From a checkpoint of a small transformer trained on Wikipedia.
Size: width 256, 4 heads of 64 (1 for keys and values), MLP 704 ReGLU, vocabulary 512, 7.89M parameters.
Training: 362M tokens, 11045 steps.
MLP neurons of a small language model. Each row is named by its layer, matrix (gate and up: input weights; down: output weights) and neuron, and shows model dimensions 0-127. Each number is 500 + 25 x the weight over its row's rms, rounded and kept within 0 to 999. Numbers have three digits each. A neuron's up and down rows have the sign that makes its largest values positive.
After each neuron's rows is what it responds to, as a language model described it from the Wikipedia text at the highest values.

L3.gate517:494494474492402499506549484477472527455456526466473476502513474548541483489514507506517534503524478472492497510489499510456516548469477496473522543504473499498495494461507520505491472435512503488469496549508482458459452542503509500469480504496510473514474520450511493535527503466512503518492469499518481508507522478448482494531518502521485461536477509444496512537478496494485488536509
L3.up517:522459461516493517497502523531478521509506517511480490457511501485438536488484513513501465523475495459506524497506494492518504507495529502488487546477507461493484506530499476477501482493487502476452542512464527467506530493522511535463495512505502510498528519482487537512503509484469448487537500557500523559498497483523546495499494503504489493483530435518506499493494420534466488521471
L3.down517:505447529498494487514493515501509544464489449523492507506499525535522507505503536533528516535470520530500493530445474469501474482489489505509512491524456451484511528469517467526490487510549477486535520438505563529510536534517433497518511474504554501510519483506557521501471508515508517494492495495514521474514476507529481495514490476568481484527492480466509501526521509491517477535508
Mid-word suffix completion. Short word-final or mid-word pieces that complete a word split across tokens, mostly adjective suffixes like -al, -ic, -n, as in Natur|al, Doctor|al, Moder|n, heterotroph|ic.

L4.gate549:518456531486441528509529481504484460494524461466473506541490490489512503472493501513513528506507482497511471469466515491533493482496514496512524494524495502462503526514501454480539482456521535539451528443492471520500513486516506463533522453493506469510500525447511508501516517482510513476517532468480459561530452503494479498536534539492459509532505491509509492517465490491528511489496
L4.up549:520533460483480531524510524501483451484536484496505494470510495498513489532516481487528440514542551461508463511523490503515499506542430501530509511544551510455494541529490507530475543456488523500541488496506528500501529509499484539568507520448466498493497548522500442450521524528481484464537491487508470530514488485490517480510522487493489512517487497495496483517498521548467547448485
L4.down549:508477538506487515460538511516529552430511474520508529507480481494474527520474529522528515537501504473502460464515559474468500480506505508453575515552508484508500508498492555488500486526535508503497451513466481503468473504449449492526513515495525443482474476513519456533463504491495459475489507489534477506474490519531464504487496496472521482527479493476472506485449541443483484502524
Mid-word "is" fragment. Short fragments inside a split word, especially "is" after Comm in commission(er)/commissioned, also Lisbon, finished, and "he" in published.

L5.gate496:503436491489516476529495531501532535514498510474458478504523463478493496525520477464559468507452552527453479458470470501499514463481590472494555524499493493481470536476533498491512515502491479521508516518483528474501452476506468529470466463466532525491529509519491477534521467490555470503509490501465525519432479499491526490514489490511524513500509497540476496478514509484488466500466
L5.up496:528505500495506502544506510552494439526553483473471529533474456514486558497522499477499507510489507501480501458484525483488497513511513493485501521494468514490507538512470558487529502526526476490550501520513518514474513518473506507437496433472515536496491492523473483516544508466525507473509471528475490506501522499533529479539460490517547519507507520510456510534492486507503473473484
L5.down496:494487476486478473479482486511490488468470499536561496503485502509499505479514458518515529506505495504495485489504499487540475492488498505478464496460514539504505568476528437521535459485495494508494521529513520495487488504538508504454529528510476492500480480527503483500521489528508588517481513514493485503512479460469489511499499533500526518467488482519484489458508523517499546499542
Conditional if, function-word fragments. The word if opening conditional or whether-clauses (only if, unknown if), plus mid-word pieces of common function words (wh-ich, s-om-eone, h-ow-ever, m-ay).

L5.gate335:474501487476543509481481492506527503507475478471448487481525529505539475474491513504477488540509494513482491521478514499534503505534487478467491502487525499474480493464452511515475525498530441527490480529465492532487516530484496409547465508503524525501498576489511513473490474507472482560493487529482532505516468487492506512483475516501530428508470466484472458487481484505479518481521
L5.up335:478508552475503488564501488493521541494471487462500510556472546518472507508525472556503470496522487481493487508528523477483553480533489512533510493455511509514463514517530515503459491549494510481502501550477512492512473521520495524511512490530496464477466524476541515485521498499506476527514543541516465481464492483502485510534472449523496495497514493488527500495520510506488515516528
L5.down335:532526505505471481435473476522473461520548479483499457513494466459502539513503482476457522481469517487525500501484439527478549500488517482468485523526485483518498478531545485505471505480541448487483503486507461471483482443437481514535543527528479540518477495516510476532504480487487466489502493506495504480520425545483529471518479522489473524561519495538497467506532487442477477501496
Mid-word name fragments. Short word-piece tokens (often a vowel, mostly "a") inside split-up names, such as the a in Sparta and Myrna and the t in Matt/Matteo.

L5.gate164:513478485517476480526510523510472471478495471534485495515455519478530538511537541498519503542485534492523532508472548527523477516516493521503504547499487487486488485469515474473457550512529461514517465468508521496480496423541487489516490529506496494534487528484497466503500506511539481500499484476517507497549445530519528501506546527519463495499519500492516509516523480492538473537481
L5.up164:482534471504497503535520466464483479487492497496493497542485543482518515507488528495491487507484541487559479507437535563450473487512482473477502504525520488490473510509506521447438530498521484533494458499494489485498500483503483539494507512537518519473474474504520472570488473519486496483501465509489504499551477502479464496485514476482534523510488533462502470556529518506455468504525
L5.down164:487465503482504501476500504500515520508516511522511482531507530496510521512523464482510568501501525495541469472518503494464493476502496492443531510507478488517521448509545512520477509520499544520515489466469483506465531497474490473515528467499505497475497485488507468511482519475474520519509479484495488499493492476500516504469486481518476499524472506549553480494531443517526515496474
Mid-word stem completions. Word pieces that complete a word split into several tokens, often before a further suffix: cert-ain, popul-ar-ity, res-ul-t, spin-al.

L3.gate123:504527499517548511517509528534524507492498529465463488480534490524463509483538511493488504474503516454453476494485518530519473472531509487509520515495499470483528555526472495498440543490493524531533498505492499554485526509496467464469522501504481475517561505499524505532459513485472501539487527502469504481486495468497536485485470497542473548477486498505476516477496516506531452503497
L3.up123:492520487526498467526478490508504504486510514495513544501484477492488470525540495490475545439500486472452526488460529529507489473472450444496461496501471517500540529496555512548489466471508530510503465492458516520503491474521514526512449555491517513541492509521528490497461537568484519528481508534531489540509510521552486511495508504490467495538535526494462487532464508491495486547487
L3.down123:489482495446508515481534448503491483452555471520488499560488472508443464505536501526526518536474516507519475505531469484496526545519493512480546492501470477498519551494505520542500511525481533495492513516500541515462475523559549484454521494515502515512515485533508505526517506465545542506470480510482494511478480486509518477479519500537523507517504482509516476533503470498514492505552
Conjunction "if" and fragments. Fires on the word "if" opening a condition or question (only if, unknown if), on "if" letters inside words (life, different), and on clause-word pieces like comma-wh (which, while) and althou-gh.

L5.gate352:504472481484482487484462489509474556519507488522492476502525511514479484485534481521545454517486492454444474436482507517452487500483522490513503558519468511506451513507484553517495502481466492539481511469476475527495517504496537500450538479509549514520490486481482477518516492501450468471518503481467473479499484550513517477475466486486523454484540498472472484469505487523526523516541
L5.up352:521549486515454549498503507488487480511532508498527495520488522453483504496435520490551598488535519516528482554515552518496470516519539517469515482512515501471494478541564476493501510504484517486462501545524502498548470528490479479471474507511492511490511522587476487517465514513483512490475518490493475520524463493474494482468476507492468507504501480511527535471496523502443511463474
L5.down352:469492544521534504474522491479485527474481524478547543439493511525551537504491500494449495564474497497476474499516510481476459481532506493495524507511484510463488453509465516441522507467450497513507522526498471541528513514456526494493454491458500504509466505505511510517535498490455480511528522477467452499501543495563532516509488496503492467513487507539464517485495503516583522501502
Mid-word subword fragments. Short word-internal pieces, mostly "is", "us", "it", "v", after a stem fragment, strongest in "Comm-is-sion"; also standalone " is".

L4.gate145:484464516529514500473501524513478519509543495480532481519477512558480465461504501522492511533511538486504488492534509518472481552484480523527527507535477441525463507511518465470513506518522514474497519480510524494490513475533513535522538483493506498493484523529472483540521524442479498545500460523504495543484477514481501487519519481465464492530471512504490473496490474510524501522496
L4.up145:502474517485485511466506508510487501495496476527506479499493459498512482488499478509497503517474496472565508518548497495480518478481506523475515528529484494449519462540500502496502524512461472509504479498514500474526513521531502474485503509481498535525528511531500474450500545495534493475492505527471540535457488491507501508538522468515492499485438468549514519490521534494472501499525
L4.down145:552549528498485483494506489472494471497514512442486515533487500484520490531492468470523533509483504497531503540503481508547475494507494512503445506481540500515523483480506546513515505494505486489492511518483507509514517514430512516544489534514538478447529492551485518511483524537484469470457514490527504516508523498503508477464516501492490551473517496476507487495522487522481478497496
Word-piece continuations. Inner or final pieces of words split into several tokens, as in doctor+al, photograph+y, phys+ical and M+os+quito; also LaTeX backslashes and == heading markers.

L4.gate190:511475475510478502502516535510474509506488545517494568499486486536478477483513506475542471499512526502537509465496519468510468509517470461508489472552509492526497484558477480506474511527460479533498512481483455478471536524473498470480488509479540488500469557514510461495497493513507497548523496485492486500451478488479482498546455467510511500490513415505487527518517469473523493516461
L4.up190:495492528492511457531467510478517508501514508515459519488511574495513527507511497511500497519466472444481492508475514489523511533512518483466490546511506515462544497470504477517492503504496454533478489533478482579505512506512500498515516492471493514506499525545493473514477498516513486564514484544490553498494500472464523486513497463482488535521499541445450478483503520554478467441524
L4.down190:514499510542509493442473496528485493516504474480477547458511496465497470542548468524503527454493508460474523437503480504526483529500480540520505485522521535486458544476485539472510484487530496447475513504475549467485515483466511466481520496497489489525526516480539475506540517525490487511487521512521514539481490516493501546523503537497476505521509505484489500467520498503488520454509
Split-word inner vowel. Word-internal pieces, mostly "a", following a one- or two-letter start of an oddly split word, e.g. m-a-jor, f-a-ctories, s-ing-le.

L3.gate474:524503527553510495510516491501461513486519487465507522518504502492494504504429520482497495538509528502516494460499515511468521509478491487557472522512483471502492524538481542488480513536497485475500504473525484481536437528498529503530482492464511517502502477503495539531533517453493471491490526534455443519492478491485506483532496496495487498513479480492511510498544541508496456526510
L3.up474:525462512545482501549494485519456454528487518515523490515540497530540455497499464479484453477451480496485542475486481495474523517489495468489478479512485484484488527542482463495492466471486484473503464481485488469513470506505518497512500515502495503465480478503486462500504516512467482481501543521505487519470494531533501527539504452505468501502481509497476518542496474514510505499547
L3.down474:504481536504507524475463496525455513480539488509548506507494483497464499459474483498503559522490456498516513482507507484443488520502478510500486506474553523476500480463501533515505497533549490534491490510487532493537483532496463478518477511469495531518496476522516472541545459500499469515490558521494441497493496473511511500506544514462529518475480476472524467531526545467485517534467
Mid-word vowel fragments. Short vowel-led pieces inside words broken into odd small chunks, mostly "is" (Leg-is-lative, f-is-cal, th-is), also "y" (ph-y-sics) and "ap" (ch-ap-ters).

L4.gate437:509517482486524514518502555527485462498489516527488499441549492535501478489514505468543531514502517467497476517495484501519483509480538533555452505506507533503499494491511489495497484506528512508480472506536476501509488486545540466495495524457560486456499498444495507538494508492516504544496506471491541505516503506509513519461486493557450510516469474510482508513491505496483519522455
L4.up437:562483473503515491488562459526543524473516466516493516468548512533543496483552511496487523507462522494539500529513459524516526523508475480510464537474467521521543495479533518526495459514480487486498498495469523509526540500535537499524503523492479494483446491516504478511489503526501496494499546489498515492507492521470542504439527512510429491480493531503513485536503540485490504491511
L4.down437:455519515492524520499468516496492461470486495516500503495524518481529485490497490504531421474520498494516454516475502525488487467532467481453533472510532503530517452491475472503432507488481517516522504459511519485454555540525494463500478486548530479504503504478539539485480521549493535520471490543496516501473481492509491562490540486526497460516491527493475525502512526524530502444513
Mid-word suffix pieces. Word-internal pieces that complete a word after its first fragment, strongest for "ain" in against/again, also "al", "ir", "in" (medal, goals, prairie, trained).

L5.gate424:488509480472458513517454495517462502517500520492500528470483474516470501500500517495509481500518487474521473529521526506544495510533548493520489497537480498507473535512510501463514524554534517461493539470536496454461555519526500528505468493518506454543522540548463507534567482534474530487497502511509540514519525487503482497503484488499480512520569485507496498525484485455512540500443
L5.up424:502462525495483520471472463482454495500488497415466468490461446491501505496492486454483556478495479518490467490500478468536530497497475507514508520481498506523493485530497504465485488571511513508548491479497522510518511511519479496519494485501474490485410506491497516499490502484493480498509497536511513496471500542498488546535490437510482509447532522520473494510470497543535519491489
L5.down424:520536486453506472487530505499527485462513492497499527503554492474500503491494528510479516526502471513498465515513541533490502494548500463520552483486495490532506446540479469474491540494510494504461475518524515507517523465498543458503535523474533493516491507481491518492551512485511488487469518480501478511450553495514480494500465489467513518449502519525527513481515505504488492469503
Mid-word vowel pieces. Fires on short vowel-bearing pieces inside a word, mostly the final o/ro of Spanish or Italian given names (Antonio, Alessandro, Alfredo), also e in inspection, respect, intersection.

L4.gate514:459444509495485515503540499529518517468507503546480469525465489510477486526494521511525509450530460521483479465517499517487457507485528495527483529480481544484543524490494533530475495501497483532477477527540501509426507483522519520516509521531480482509528515510469514549478487523496538476540516523450471525463490510497511542508490494534496542535520492478490458558501498493495519548521
L4.up514:461551525492521488514472495540484473482522504504477504544505505497470474508494506550516511512501485501487509467501500443536505483512502539507510508474493552499523507483478528494482510531479516568523468526486536499478486505463500466481498483460512519504491526544505525545505429532490458516523506529521488498513503471498517500497473537474498528487539500511491477529524472487518496544489
L4.down514:511449545515499486485465565446506509526466515498489484482506503491497522480487498459485553452488501497463503470502501507472497499477468501481465509545443522512486528465510505501518431519498475450505512502522558508468495488486441467463488485549476508522510502521521481484452496497517513505488519480425504459490500552471517549493506488495550509506496487526457526484532506516475463520530
Clause-introducing conjunction endings. Final word pieces completing subordinating words like becaus-e, I-f, whe-re, and the word that before a clause, plus other function-word endings (som-e, y-ou).

L3.gate42:506513495515455524459513512514494465451500530549495501505516509472517490460503482498481482505477505525537510487482465494496503485494474477491536496528512510516508471492510511556478496479522482502507550506463487539518517414514471503494542496498495491496501493504485497534484469493500443522516520509454530510461484475457504509490462472503520530508500434497471525484520502508472525507512
L3.up42:451515490496435450501476496459506511504473483493525519456483529490460519510470520535548473501534507492456524506504492450544509494538524497499524471539474475500497468472482518490492514494489441525527538506507489516500537484498519525518513515495529551502473533485580513515501524497551534507519487518567490487484504481516528516543511480519508512503506484523548511531466497491547510523529
L3.down42:540487511501531476484499532507487532505519459477501465555489515481506498545484516523493547499485475507508517461492509494501515508491494532467524501505500546493484514516498497513491555552501483471512484493475496491491526488468466466519504473511514492519485436481510463499520475522502466519530475482478488526488428521493519507544496467539521503542541530499466485497535530487491515515456
Mid-word vowel "a". Fires on an "a" token (sometimes "ch") split off inside a word after initial letters, as in Eliz-a, pl-a-ce, M-a-o, Oper-a.

L3.gate228:457497483459506506442484516499505526496471475522493487550518476515477469507503524506518490482432518493514496509507484522487463459529523465502464478480511486448467482486506497498496521541464504505483429438508438536519483503543504499522492509510481498492502487496513530498488500489456516467505536487501494512495490539491529525498523497546466493524487481521530504520477521525547500531458
L3.up228:498546509542510522492475523495538465539521531483468503506543525529505535522504505482542529499529476502492491490481510518512538492482488511525474448500515480501503551551512525536515500507495529483516450480533522478518492501561474465511464516529569512491509514509489509492484489482488474515500492504514459477506482522525479482458521465462518527459511516471486540522518539507502524479515
L3.down228:480482503518475467466487466530541502492533567512494524503550477463511493421523467521517454525516482518481492478500461487513507529521509446485539508547509518500527494460529507534498500510477483474512503493538525484466528505486496538496521517507468474473497490534512486520502478527469516536496523534518524466507539517492461510565481543493525488478481490523532489529484534475524511508526
Mid-word name fragments. Short subword pieces that continue or finish a split word, often a proper name, e.g. ag-ain(st), Sp-ain, Oz-o-bić, Ohi-o, Avalan-c-he.